MLP neurons of a small language model. Each row is named by its layer, matrix (gate and up: input weights; down: output weights) and neuron, and shows model dimensions 240-303. Each number is 200 + 40 x the weight over its row's rms, rounded and kept within 0 to 999. A neuron's up and down rows have the sign that makes its largest values positive.
Before each neuron's rows, "fires on" lists the tokens most often at its 100 highest values on Wikipedia text that the model never trained on.

fires on: " |", ".", " ", ".\n\n", " the"
L4.gate1150,203,183,96,242,189,229,208,180,159,175,196,202,185,183,197,240,197,145,265,134,181,188,243,202,97,191,173,182,197,149,159,214,146,234,264,236,216,199,163,207,257,186,169,231,170,169,210,219,297,132,213,239,208,186,207,171,194,196,170,217,201,168,184,234
L4.up1150,154,188,138,190,200,130,203,224,205,153,172,229,162,248,225,207,163,188,210,183,182,206,155,230,138,167,185,138,234,204,167,188,209,188,206,194,162,164,251,197,250,162,153,227,171,161,137,235,288,202,197,168,208,154,223,184,185,211,192,261,208,187,206,288
L4.down1150,111,173,217,215,136,152,115,140,204,247,217,159,219,179,228,202,219,191,180,232,221,202,169,210,203,181,148,151,228,184,228,193,175,153,107,184,116,162,289,203,294,157,227,190,231,184,183,219,170,241,150,225,217,194,129,213,220,203,239,209,185,209,208,208

fires on: " v", "t", "i", "v", " which"
L2.gate233,251,177,261,140,179,200,234,230,194,191,167,177,202,173,150,183,207,248,218,196,199,172,237,205,197,206,172,181,215,212,106,264,215,210,111,225,159,170,141,205,320,203,186,318,227,169,220,213,243,166,171,251,164,108,204,238,240,224,189,209,174,192,252,202
L2.up233,163,206,221,166,126,230,199,221,196,240,232,152,130,193,152,196,148,199,278,203,202,196,146,191,259,201,264,232,293,214,213,268,228,194,166,180,222,231,209,278,172,205,190,170,178,153,197,152,182,122,206,245,200,258,240,219,112,143,214,193,146,160,243,208
L2.down233,288,188,205,219,194,214,175,277,192,199,224,268,169,169,235,186,314,199,185,234,207,247,154,185,197,250,250,280,166,203,221,156,209,187,170,265,161,189,187,203,197,194,273,119,147,131,198,185,191,264,181,268,218,232,256,135,130,208,165,256,209,287,231,211

fires on: " ", " (", " Base"
L4.gate2042,240,231,258,228,157,211,232,246,264,209,182,159,197,220,247,226,193,219,296,175,178,189,244,128,175,116,145,226,197,209,226,219,186,218,198,127,208,225,135,252,178,216,311,193,126,175,173,199,204,196,206,207,215,176,184,164,228,83,224,200,156,250,234,219
L4.up2042,239,238,254,273,145,204,144,243,216,227,143,154,172,137,207,169,194,226,278,211,161,241,220,217,198,96,174,235,126,229,216,225,208,204,157,146,240,202,205,157,169,259,346,165,214,160,193,204,195,267,240,180,232,217,215,135,233,161,187,192,241,176,262,236
L4.down2042,228,247,182,157,283,202,220,147,216,152,148,223,118,153,192,183,184,212,143,213,165,268,222,263,214,207,145,176,216,190,211,168,241,256,201,235,196,254,187,187,211,239,165,193,226,175,216,183,152,182,183,252,186,186,212,220,160,281,121,201,217,170,167,209

fires on: " to", "\n", " ", " |", " with", "0"
L4.gate310,217,200,242,237,209,214,176,232,228,243,137,188,169,231,291,222,286,214,241,214,175,185,173,260,183,126,166,214,262,180,171,157,221,103,184,209,200,194,144,219,225,120,232,149,223,166,177,230,232,240,193,219,128,178,168,221,188,185,190,182,211,204,190,253
L4.up310,193,207,134,196,230,173,154,206,235,219,268,174,125,203,95,176,148,218,105,220,206,292,210,135,282,240,240,193,225,180,190,191,222,264,217,183,256,213,252,232,194,185,149,170,139,279,174,203,166,174,271,227,252,216,188,180,188,137,124,211,274,222,204,214
L4.down310,205,160,253,200,221,235,186,250,179,284,124,229,283,231,196,142,254,214,200,196,180,208,200,204,241,152,320,244,223,181,215,156,216,123,174,186,154,126,152,175,196,141,195,214,234,159,231,203,211,315,208,201,236,207,172,184,230,225,158,170,155,178,231,261

fires on: " |\n", " ", "|", " votes", ")\n", "\n"
L4.gate107,210,161,271,180,179,213,164,194,154,189,186,190,172,177,225,181,260,281,245,190,175,166,217,173,195,271,231,150,200,218,191,204,220,188,196,214,192,204,209,233,285,195,230,229,214,149,124,203,208,192,161,183,154,177,187,160,157,182,124,165,143,175,129,196
L4.up107,217,160,233,237,135,249,195,150,118,161,195,221,177,199,254,212,231,131,210,163,228,180,122,155,202,235,204,199,238,172,201,188,200,194,225,169,174,171,295,251,190,145,242,229,225,186,171,171,154,196,254,242,131,243,212,260,223,208,218,173,156,249,246,112
L4.down107,162,259,282,258,209,183,203,178,314,200,209,138,239,198,229,221,110,222,117,175,204,159,264,247,263,90,199,134,178,192,174,250,168,197,164,199,233,175,162,249,225,201,224,238,159,181,207,199,229,192,216,222,267,275,178,291,191,147,179,142,184,222,232,208

fires on: "\n", " (", "–", ",", " ", "-"
L4.gate1645,161,163,278,201,209,156,277,119,175,255,238,186,216,158,163,241,134,178,211,154,235,213,204,221,238,203,224,138,235,173,215,234,251,306,226,236,264,134,238,280,201,202,142,218,163,148,154,219,179,215,217,214,205,228,186,184,191,172,174,249,170,246,215,192
L4.up1645,137,183,212,200,202,168,283,178,200,179,196,186,297,208,281,189,209,178,174,168,212,221,179,186,274,194,250,157,257,147,224,155,166,151,239,170,103,188,253,198,174,231,164,240,234,196,171,158,195,284,220,183,247,160,220,142,230,177,192,214,280,178,194,147
L4.down1645,216,197,217,174,231,281,182,225,217,238,207,147,130,179,176,180,174,202,186,217,218,221,220,173,229,296,144,215,159,161,213,280,232,181,175,175,262,235,177,215,75,182,300,197,94,188,183,120,111,120,153,182,232,128,206,256,193,146,118,224,203,189,222,260

fires on: " his", " a", " her"
L2.gate1848,118,191,184,168,155,246,242,187,189,224,195,209,200,169,256,226,241,222,258,209,220,169,213,225,259,213,141,135,200,84,166,224,218,320,234,145,240,221,162,220,206,192,152,201,168,196,201,214,184,196,153,167,226,157,243,181,201,96,185,179,171,192,242,187
L2.up1848,246,221,133,190,185,225,151,180,127,148,234,210,208,201,144,230,176,183,120,208,190,231,192,151,178,201,189,281,117,192,211,155,229,174,171,227,170,239,241,162,209,225,206,264,185,228,189,193,159,193,209,238,149,192,216,216,145,216,185,277,249,121,179,151
L2.down1848,184,161,172,240,172,247,186,187,221,190,234,155,217,189,199,181,136,241,172,174,260,144,213,252,206,175,188,249,158,211,256,128,148,219,233,171,233,213,210,174,238,198,200,185,92,236,164,224,175,135,174,188,218,218,195,241,219,183,152,236,273,206,195,226

fires on: " as", " |\n", " like", " |", ":", ";"
L2.gate1370,252,189,183,244,283,253,182,125,260,208,245,170,213,214,197,241,229,210,146,202,157,156,170,175,155,183,212,246,254,248,263,230,224,247,190,210,160,207,214,189,184,177,153,194,158,160,209,299,163,266,155,229,178,191,159,115,256,232,208,177,231,213,115,171
L2.up1370,224,189,191,277,247,184,262,157,274,189,156,205,209,149,173,287,180,141,150,195,186,176,212,225,122,183,252,191,240,197,154,195,171,190,167,252,229,219,222,224,218,250,197,218,219,205,162,165,230,153,222,144,187,184,179,164,234,219,191,198,280,176,271,193
L2.down1370,195,208,193,189,229,200,292,172,223,243,175,199,203,209,161,270,168,170,125,205,212,176,190,154,182,248,275,195,198,176,257,168,175,193,305,169,159,241,169,275,284,270,268,217,121,214,168,233,229,199,167,209,171,219,247,223,208,207,191,250,185,190,176,133

fires on: " ", "re", " |", " have", ",", " when"
L4.gate500,149,260,177,170,227,247,145,236,211,166,193,222,222,175,177,127,203,195,206,147,199,197,238,223,257,230,97,237,263,203,132,200,204,195,144,199,116,162,210,167,223,246,232,208,209,119,163,203,221,147,218,186,243,160,144,195,190,190,186,181,200,199,169,164
L4.up500,210,297,136,184,171,213,130,181,198,170,238,201,210,199,160,172,195,236,224,281,165,228,203,172,171,256,177,245,226,203,194,135,218,240,160,148,185,144,207,207,272,195,223,243,240,175,189,175,172,222,222,174,167,119,148,160,220,248,193,181,195,167,215,197
L4.down500,213,131,228,177,262,105,255,247,216,188,206,211,172,173,261,243,249,160,172,188,178,191,164,242,206,192,251,163,170,188,175,253,219,92,248,241,233,161,204,211,155,235,117,204,209,221,251,264,196,156,212,288,159,215,273,245,217,178,198,255,239,231,167,178

fires on: ",", "),", " and"
L4.gate446,212,211,169,175,155,200,297,173,172,254,229,244,225,188,214,281,221,250,272,289,191,248,213,229,227,190,162,242,198,205,252,224,237,265,283,218,243,252,143,190,216,261,168,121,176,246,205,201,173,171,188,215,173,93,182,181,210,212,211,166,177,159,255,212
L4.up446,194,214,144,241,170,223,226,107,117,170,200,300,279,223,143,200,235,170,221,250,210,244,204,243,214,222,228,205,206,207,179,208,151,271,266,238,167,218,159,133,200,198,220,210,190,192,160,201,101,277,178,215,192,182,211,206,146,196,220,189,230,202,222,172
L4.down446,229,154,169,264,209,172,242,224,222,300,158,183,113,171,198,188,201,224,213,247,163,235,245,170,238,212,219,245,206,238,184,222,190,293,221,185,266,261,149,278,214,184,204,182,121,204,255,193,254,264,231,276,146,197,198,248,189,214,198,177,143,161,179,197

fires on: "0", "1", "2", " ", " |"
L4.gate430,177,258,191,199,243,307,172,193,186,249,148,203,217,283,148,200,194,253,189,164,274,175,246,214,89,255,221,182,152,156,178,265,245,198,277,178,167,226,192,136,265,106,197,146,239,192,187,162,254,266,153,203,181,147,226,141,266,232,110,155,201,328,145,225
L4.up430,149,227,271,242,128,213,210,226,122,197,219,197,199,245,118,131,194,183,177,220,143,200,166,174,232,180,269,185,198,240,217,186,211,216,151,242,161,213,249,200,168,153,226,172,272,222,189,237,131,240,189,176,188,186,263,260,249,202,198,217,148,186,214,111
L4.down430,191,253,208,196,273,207,257,163,236,215,179,196,172,177,220,194,188,250,325,220,147,193,197,170,140,234,197,165,202,235,186,263,261,203,221,179,217,162,199,157,189,225,204,255,165,235,207,161,206,247,283,233,164,172,195,222,216,191,154,259,183,248,217,192

fires on: " This", " this", " was", "it", " cut", "ut"
L2.gate1432,250,193,134,173,103,138,209,209,183,210,197,206,156,241,165,182,204,120,206,147,250,83,206,196,195,157,131,141,169,235,193,240,214,155,201,293,280,192,217,152,140,139,229,217,186,199,241,158,128,210,207,141,175,246,182,263,234,196,240,187,186,219,163,185
L2.up1432,255,234,114,115,228,207,207,174,262,171,272,216,200,167,180,222,203,192,169,262,298,162,198,265,211,227,217,189,194,210,186,235,186,205,107,144,208,182,175,209,156,203,148,278,187,230,214,133,168,185,186,106,158,250,210,182,138,154,211,161,121,125,168,210
L2.down1432,188,204,223,305,219,209,171,226,161,199,193,216,228,144,160,189,201,231,221,131,162,243,224,190,176,167,157,136,233,122,207,201,140,220,188,110,182,303,247,278,245,182,165,194,201,231,164,199,230,161,227,182,209,183,234,185,145,247,211,170,195,231,223,228

fires on: " after", " After", " of", "After", " following"
L4.gate1274,176,256,185,182,182,177,146,251,233,191,236,242,284,135,198,203,186,301,190,208,193,243,205,114,140,221,158,262,234,228,176,169,209,208,251,257,179,247,177,141,266,190,233,186,230,163,118,248,244,218,193,243,192,207,184,138,253,151,202,223,221,161,200,168
L4.up1274,193,134,178,183,115,184,258,157,167,190,196,224,228,238,220,208,267,160,193,177,234,196,182,233,289,222,255,136,205,202,141,227,183,176,155,220,240,193,202,209,160,254,192,254,217,192,227,167,166,234,154,168,193,209,262,168,200,206,244,213,239,182,162,171
L4.down1274,178,218,197,237,191,234,157,224,195,195,219,173,332,203,150,203,220,153,103,184,167,187,215,269,189,139,178,187,197,163,182,201,165,204,158,244,213,214,235,199,167,241,243,186,200,259,108,243,222,169,202,145,252,190,210,246,261,229,248,177,229,137,180,244

fires on: "\n", ",", "/A", " –", "%\n", ")\n"
L4.gate173,120,243,182,177,239,173,221,156,211,220,192,230,200,195,279,224,221,190,215,89,253,188,236,184,228,262,144,200,230,243,203,290,246,245,251,249,199,133,215,277,198,190,231,155,162,213,161,225,175,195,171,204,184,249,198,178,105,175,206,178,156,162,146,120
L4.up173,234,263,195,227,225,235,263,155,194,168,273,187,220,148,214,142,172,274,147,189,218,257,153,150,188,196,173,211,189,164,206,200,203,230,244,255,155,203,243,302,135,231,203,227,177,189,230,221,96,217,276,205,156,248,180,236,205,191,118,162,225,231,203,164
L4.down173,198,149,244,232,185,238,224,166,207,220,270,134,222,244,137,206,176,240,181,223,171,196,130,307,215,139,205,139,164,92,248,239,214,215,205,287,165,244,206,193,146,187,228,224,213,179,211,224,214,200,177,225,195,151,148,262,242,178,159,177,216,130,227,202

fires on: " a", " local", " London", " City", " state", " Portuguese"
L2.gate1790,174,164,162,269,190,217,215,114,219,194,204,251,261,191,276,230,193,105,162,111,203,180,191,197,214,142,127,205,179,187,242,210,190,216,201,187,258,229,162,286,171,249,226,204,86,214,161,192,125,209,177,247,114,220,183,228,255,151,214,139,174,262,166,234
L2.up1790,254,248,175,231,183,184,220,188,212,253,211,102,131,138,223,260,194,317,194,271,159,216,209,220,192,191,202,216,255,164,286,157,302,184,181,202,158,200,223,221,139,232,212,229,187,201,186,219,178,197,223,230,169,156,198,228,209,204,153,193,232,162,232,244
L2.down1790,205,214,206,205,264,176,257,211,170,225,210,187,250,122,171,157,175,238,214,233,220,150,214,237,183,175,218,190,204,162,156,166,190,285,169,204,259,254,200,204,250,219,201,226,143,241,202,207,215,200,200,245,247,236,253,210,137,177,176,201,236,161,193,245

fires on: " is", ",", ")", " was", " (", " also"
L4.gate533,234,192,182,157,211,212,141,254,197,196,214,250,263,191,269,249,219,183,136,205,172,191,215,249,142,147,209,211,194,165,166,226,175,192,226,223,224,181,175,216,226,228,198,129,181,219,181,233,155,185,108,287,190,173,169,214,171,173,215,126,180,163,167,195
L4.up533,212,180,200,157,178,153,210,198,132,187,181,229,156,211,215,209,205,171,217,250,145,254,169,200,201,210,138,194,205,183,205,191,120,236,225,251,194,236,178,228,236,199,196,249,237,170,226,208,156,181,196,186,248,184,210,200,188,302,210,218,202,193,187,151
L4.down533,239,229,186,162,180,228,178,265,209,236,203,160,165,128,259,228,252,210,231,320,265,186,219,131,218,124,211,217,187,177,202,206,212,212,193,186,246,203,162,147,192,188,200,205,234,174,294,202,228,145,153,191,204,131,190,231,144,280,243,153,89,161,223,219

fires on: " this", " that", " one", " some", " any"
L2.gate16,196,241,145,135,89,226,145,177,190,249,159,270,250,234,158,238,170,169,232,152,170,190,186,143,161,194,243,269,182,260,140,195,216,216,257,180,282,165,248,158,252,216,162,120,106,159,150,190,260,269,253,209,170,176,183,185,149,180,164,238,198,153,174,213
L2.up16,219,183,172,223,200,277,294,198,122,232,187,122,173,222,92,142,138,145,192,230,147,212,144,114,188,152,137,148,230,184,240,201,215,258,172,237,211,140,207,273,223,175,127,184,193,189,97,177,138,139,235,285,185,165,249,179,208,181,195,223,145,130,141,168
L2.down16,175,287,184,228,253,212,244,186,180,230,255,206,223,174,181,188,151,114,281,223,211,102,96,216,186,179,214,211,213,182,218,250,159,150,224,186,183,215,228,240,138,181,170,279,266,262,198,247,219,206,243,231,252,227,156,188,168,235,183,153,177,274,185,205

fires on: " |", ";", " ", " |\n"
L4.gate772,160,176,246,211,213,217,138,218,134,204,136,259,183,184,194,263,263,207,162,168,183,185,156,172,176,156,255,200,318,219,187,202,233,160,210,139,198,229,150,168,257,234,163,218,99,212,197,207,173,171,184,173,153,88,177,249,245,253,253,238,208,222,111,227
L4.up772,232,251,135,160,221,216,152,291,230,238,228,213,189,244,166,164,188,285,280,276,162,222,220,197,214,170,158,221,186,224,199,96,212,248,184,177,256,171,145,210,173,188,178,163,191,216,158,274,225,251,226,187,177,172,123,97,218,180,202,169,198,183,217,165
L4.down772,163,111,249,139,202,238,129,282,157,247,230,247,129,210,167,236,272,182,229,180,165,207,165,182,205,223,251,219,243,238,203,216,160,186,206,207,207,186,153,222,154,229,126,192,170,231,170,261,181,208,186,235,232,225,210,187,185,282,223,127,273,254,108,218

fires on: " this", " it", " that", " all", " God", " him"
L2.gate957,275,215,152,187,196,154,205,189,241,242,193,204,218,188,218,288,165,129,229,146,215,160,174,208,191,188,188,185,141,160,165,209,171,200,249,209,209,199,181,280,233,224,188,213,201,226,175,259,231,206,189,237,133,230,170,175,240,220,168,171,164,105,185,213
L2.up957,282,214,229,218,139,146,192,212,187,189,205,201,180,199,243,198,210,282,162,232,154,170,154,166,119,215,193,258,213,221,161,125,205,239,183,192,263,170,151,161,191,260,122,215,177,233,191,205,185,184,197,228,227,146,179,257,232,87,216,160,210,228,109,262
L2.down957,190,266,190,215,203,180,238,197,168,214,166,243,228,198,212,191,124,189,185,249,179,184,165,194,238,147,153,146,207,189,187,203,186,212,215,119,186,205,193,185,192,185,248,270,230,133,217,218,172,215,193,204,216,197,307,160,235,204,140,252,203,158,161,164

fires on: ",", " of", ":", " from"
L4.gate249,154,165,208,219,236,255,201,97,255,193,152,175,171,186,261,243,198,282,169,147,193,177,227,178,100,168,199,190,235,236,145,193,196,203,271,254,195,183,238,121,212,126,194,152,220,183,185,257,232,152,194,175,257,161,171,234,240,206,263,160,176,212,225,233
L4.up249,143,160,183,212,262,223,200,171,198,277,114,264,165,117,158,142,216,237,213,159,231,192,233,267,162,222,227,202,204,237,122,235,172,164,130,197,141,203,182,190,179,159,200,243,221,176,204,214,190,183,206,161,171,281,202,202,188,186,170,173,76,126,150,222
L4.down249,172,261,209,180,254,106,209,211,127,153,175,116,179,225,259,184,175,155,216,222,237,219,197,206,212,218,156,159,219,178,233,115,211,127,286,174,198,222,183,220,186,176,220,159,178,306,165,222,202,191,191,182,182,221,151,147,207,230,205,189,241,196,158,89

fires on: " ", "ic", "i", ":"
L2.gate1518,177,148,169,179,183,275,177,156,176,258,145,186,194,186,163,198,185,155,170,224,276,230,126,202,109,140,165,217,233,251,247,289,152,201,216,243,232,144,152,288,224,207,123,179,193,163,163,268,218,187,169,242,183,185,196,177,203,253,251,206,169,190,211,217
L2.up1518,192,188,174,250,233,137,258,251,114,206,209,250,188,175,187,195,179,208,181,225,257,158,137,204,160,225,225,177,223,219,176,249,142,198,186,184,179,206,166,198,222,199,203,260,200,223,134,181,203,201,202,218,252,176,216,179,177,314,178,223,158,186,206,288
L2.down1518,135,204,232,250,146,152,134,230,142,204,208,294,263,193,210,207,153,237,267,177,184,165,197,185,267,263,261,142,80,246,185,234,190,174,179,218,213,185,210,116,265,220,211,192,213,177,200,111,178,229,258,206,279,169,173,146,219,202,200,222,270,197,238,185

fires on: "8", "9", "0", "7", "3", "2"
L4.gate221,197,203,190,262,214,174,198,226,262,234,248,208,240,264,175,159,236,236,136,143,233,224,177,165,220,186,286,183,186,213,184,208,176,190,164,194,199,217,199,198,190,144,219,87,214,157,204,238,140,247,210,207,154,125,227,236,171,222,147,224,219,223,171,201
L4.up221,259,219,173,275,163,214,196,231,199,197,225,175,180,174,181,234,223,207,190,225,151,273,154,158,194,205,212,201,220,177,253,223,213,188,158,175,160,202,202,174,169,138,195,153,235,169,264,172,158,270,226,210,180,140,176,233,153,216,181,169,204,219,189,167
L4.down221,223,203,193,198,200,169,163,83,212,193,161,201,197,208,172,245,172,203,198,252,185,204,202,191,190,195,167,108,247,229,195,198,137,213,127,213,164,196,289,224,199,206,220,221,133,244,185,154,184,228,241,188,145,198,251,174,214,212,138,173,160,229,261,155

fires on: " a", " an", " only"
L2.gate1043,140,126,204,268,203,241,165,169,279,175,170,226,185,216,176,236,195,203,260,146,217,180,284,193,169,198,168,231,120,175,244,165,182,245,222,242,260,253,210,221,233,197,152,315,146,227,211,233,225,194,203,208,229,116,203,179,193,138,201,155,169,241,180,199
L2.up1043,271,199,144,204,258,224,125,216,193,115,207,184,213,83,302,231,221,205,245,166,200,214,232,199,190,204,193,148,150,195,253,257,251,152,180,195,184,195,312,229,237,202,242,159,190,210,199,234,175,162,136,184,209,139,163,231,214,188,260,184,162,241,196,156
L2.down1043,192,170,110,168,238,193,275,138,173,154,170,224,234,147,240,203,191,179,255,219,247,241,187,232,180,241,149,266,184,217,155,184,209,138,252,180,250,195,246,289,172,207,229,146,131,237,156,245,153,129,154,219,188,116,181,287,180,162,199,190,208,196,195,231

fires on: ",", "2", "\n", "3", "0", "196"
L4.gate199,212,221,195,208,188,242,168,250,198,279,187,240,148,256,242,234,233,145,244,168,182,221,205,173,179,139,227,126,238,186,189,242,201,251,199,235,163,248,157,276,233,253,181,227,287,212,152,228,206,165,163,220,237,149,164,188,170,213,216,170,211,137,144,230
L4.up199,219,252,197,192,196,184,182,165,227,206,239,263,215,254,230,224,236,217,219,239,166,253,136,197,172,186,212,126,218,168,200,211,129,277,116,270,165,271,212,213,215,247,183,194,222,253,220,217,215,246,196,253,257,210,140,210,187,213,141,222,241,270,154,307
L4.down199,147,125,178,217,173,149,284,239,164,108,186,186,204,214,170,147,190,234,195,218,201,194,203,124,130,234,238,251,209,232,173,174,214,217,168,234,188,264,231,251,186,197,261,215,170,215,149,232,195,212,205,184,187,268,241,239,182,205,234,140,246,241,206,263

fires on: " (", "1", " Live", " on", "!", "4"
L4.gate1033,243,155,233,187,211,181,209,111,281,212,149,164,251,238,202,214,261,262,226,217,175,223,140,125,214,193,198,261,132,147,199,179,325,201,231,243,216,227,190,241,138,230,104,259,177,211,193,216,285,244,171,192,203,131,93,252,200,162,211,222,245,204,250,203
L4.up1033,213,184,217,269,174,172,204,224,171,196,128,193,193,155,225,176,256,226,230,274,241,196,263,140,217,224,198,221,141,178,222,209,246,242,137,153,211,180,136,140,232,274,243,166,272,207,162,168,282,212,191,148,201,189,235,179,130,174,204,225,242,185,240,262
L4.down1033,262,194,149,203,181,225,243,227,239,191,160,172,118,161,234,161,185,103,197,162,186,174,260,240,222,192,161,164,200,238,249,212,142,262,208,267,192,215,177,170,217,208,235,193,218,167,209,167,246,134,198,235,133,291,257,150,199,265,150,141,189,213,160,168

fires on: " |", " –", " been", " as", "″N"
L4.gate983,193,183,197,182,253,237,204,151,251,250,204,235,214,121,235,195,145,295,190,200,166,253,262,224,110,222,150,162,161,182,227,251,231,201,215,144,227,214,159,169,199,176,262,172,189,183,187,193,252,162,213,269,220,213,186,217,233,189,202,182,229,164,153,196
L4.up983,177,244,193,235,239,200,206,210,231,208,179,253,201,199,257,216,172,241,244,192,119,280,154,166,172,235,251,170,157,182,207,225,305,192,214,177,201,202,235,172,170,166,252,167,142,230,156,230,243,182,225,189,210,249,176,163,253,196,196,193,252,156,197,174
L4.down983,224,196,189,228,281,181,228,208,216,212,204,175,166,214,146,239,258,167,160,184,186,243,144,164,250,212,255,203,191,203,204,185,206,175,243,178,251,226,203,305,203,229,230,197,218,190,128,252,202,207,108,156,143,182,230,177,203,193,313,198,156,215,194,212

fires on: ",", ":", "ing", " when", "\n"
L4.gate1978,182,230,190,163,199,236,222,260,163,238,228,187,206,210,261,154,217,224,234,218,207,171,198,173,172,301,154,214,229,263,190,180,165,91,191,190,232,165,177,201,264,188,151,179,290,159,271,236,248,234,159,181,180,157,207,151,197,206,262,204,253,212,209,193
L4.up1978,183,220,149,202,204,237,191,118,187,268,191,145,228,192,276,207,220,282,289,203,196,239,159,207,164,201,274,214,247,231,155,183,200,188,168,218,135,171,143,161,190,211,201,209,226,188,218,213,190,162,192,227,238,220,214,234,119,254,174,262,167,210,90,210
L4.down1978,169,212,178,195,207,185,212,257,116,145,187,231,243,222,225,191,238,168,162,219,129,162,196,196,156,229,161,240,176,208,224,122,180,114,133,238,227,172,273,170,188,168,232,191,145,204,181,283,218,234,192,121,179,177,185,203,241,201,225,204,207,207,250,167

fires on: ".\n\n", ".", "or", " Al", "-"
L2.gate507,197,220,199,243,221,184,248,156,218,175,192,201,283,184,181,232,230,212,120,206,139,211,159,195,172,228,193,205,164,134,240,174,169,228,223,218,170,157,136,221,193,189,226,198,192,152,150,254,224,235,165,176,208,218,215,188,259,175,205,233,156,220,174,252
L2.up507,210,218,171,221,245,233,175,247,213,158,193,202,161,276,208,188,159,226,235,167,196,205,207,263,187,257,194,153,249,224,194,148,204,175,267,148,236,203,268,276,284,130,196,192,166,210,229,221,212,196,183,215,206,173,206,175,201,210,189,286,186,209,179,211
L2.down507,197,133,199,279,174,169,123,182,143,187,261,164,257,225,198,236,160,203,210,219,196,183,193,82,188,133,193,242,206,146,252,254,151,219,185,205,171,178,250,187,199,228,202,171,252,180,142,109,181,180,199,223,164,255,123,211,235,188,221,181,207,204,217,221

fires on: ",", " a", " on", ".,", " by"
L4.gate388,262,222,125,173,182,155,234,218,166,219,172,213,176,193,165,233,168,253,262,270,197,199,214,225,205,178,273,192,189,169,212,170,287,230,184,165,187,253,204,183,237,179,149,127,232,195,250,224,231,189,212,253,165,146,208,250,145,154,280,205,210,177,182,243
L4.up388,127,172,214,257,177,105,231,132,223,197,186,221,246,180,284,289,143,135,164,206,190,211,247,139,169,207,192,261,275,183,234,227,203,217,212,202,204,232,224,139,229,227,242,221,188,197,176,190,144,165,214,154,231,160,187,238,182,168,147,147,204,158,181,164
L4.down388,215,146,163,201,179,173,190,206,173,185,217,213,146,239,217,176,182,234,202,202,180,221,270,178,169,226,286,198,173,152,187,214,222,229,235,177,198,203,199,211,172,276,270,204,198,202,224,215,252,228,227,284,170,149,180,263,201,208,183,269,241,146,251,147

fires on: " |", " by", " US", "0"
L4.gate1717,178,223,239,204,212,197,212,208,209,234,192,191,210,235,216,207,249,163,257,251,268,251,193,163,218,279,210,200,221,162,268,194,278,146,199,202,186,209,194,195,213,146,258,250,207,199,223,174,165,189,219,162,105,175,207,164,232,166,130,159,173,249,159,175
L4.up1717,251,224,215,265,184,263,165,168,212,234,196,213,142,203,182,181,185,199,245,225,216,277,156,221,250,168,208,194,197,197,248,170,159,158,224,158,133,185,260,272,177,193,195,266,238,255,152,187,184,191,144,226,218,250,148,208,181,201,149,217,159,234,282,145
L4.down1717,220,183,198,199,179,281,241,206,267,205,218,193,231,210,250,161,121,188,194,230,197,197,192,202,192,232,206,130,156,200,302,199,185,253,150,151,179,183,167,118,167,157,197,227,200,221,248,250,307,215,231,186,118,194,144,211,203,200,163,217,144,223,174,233

fires on: "1", "0", "2", "3", "4", " service"
L2.gate763,223,203,187,206,216,221,171,171,219,207,215,245,180,189,233,193,175,144,191,294,141,172,170,125,282,168,202,204,180,199,232,127,296,213,187,128,189,167,210,85,228,191,243,256,140,202,134,248,187,224,151,163,235,154,266,190,266,148,124,220,132,181,237,244
L2.up763,256,226,226,155,205,171,205,155,142,191,240,146,297,209,259,96,243,146,199,161,172,136,162,220,222,180,231,115,201,229,178,157,274,204,195,193,233,281,159,275,142,180,151,146,210,220,167,201,166,191,221,157,187,162,207,215,162,248,124,178,258,230,247,154
L2.down763,140,157,185,195,188,213,148,220,162,102,188,192,185,235,182,210,131,248,170,278,216,218,195,127,187,249,192,196,262,168,201,199,222,194,189,206,173,132,217,197,238,258,148,233,180,141,267,214,197,228,161,196,190,174,142,165,170,190,185,200,238,221,167,194

fires on: ".\n\n", ".", ")", "\n\n", ")\n\n"
L2.gate365,187,230,242,210,183,258,229,228,213,193,204,239,200,165,216,198,259,189,189,202,202,237,189,209,133,245,182,222,205,100,184,239,216,225,236,228,282,203,144,200,212,174,169,220,253,222,126,256,183,147,146,238,216,208,201,181,171,171,228,201,187,199,213,180
L2.up365,224,198,144,137,244,222,226,241,213,178,218,199,201,265,158,228,203,222,200,236,167,136,263,162,245,171,171,234,226,170,162,131,218,168,244,172,183,173,202,230,251,173,222,174,222,202,257,204,241,152,232,232,237,139,223,137,221,191,198,225,129,155,101,258
L2.down365,220,158,220,217,178,265,180,156,112,240,253,316,223,181,238,166,167,240,155,258,203,244,183,227,264,296,178,223,227,197,209,210,190,201,234,248,213,215,207,209,191,223,207,211,221,199,255,197,174,180,163,247,212,225,143,203,195,216,208,138,210,203,197,216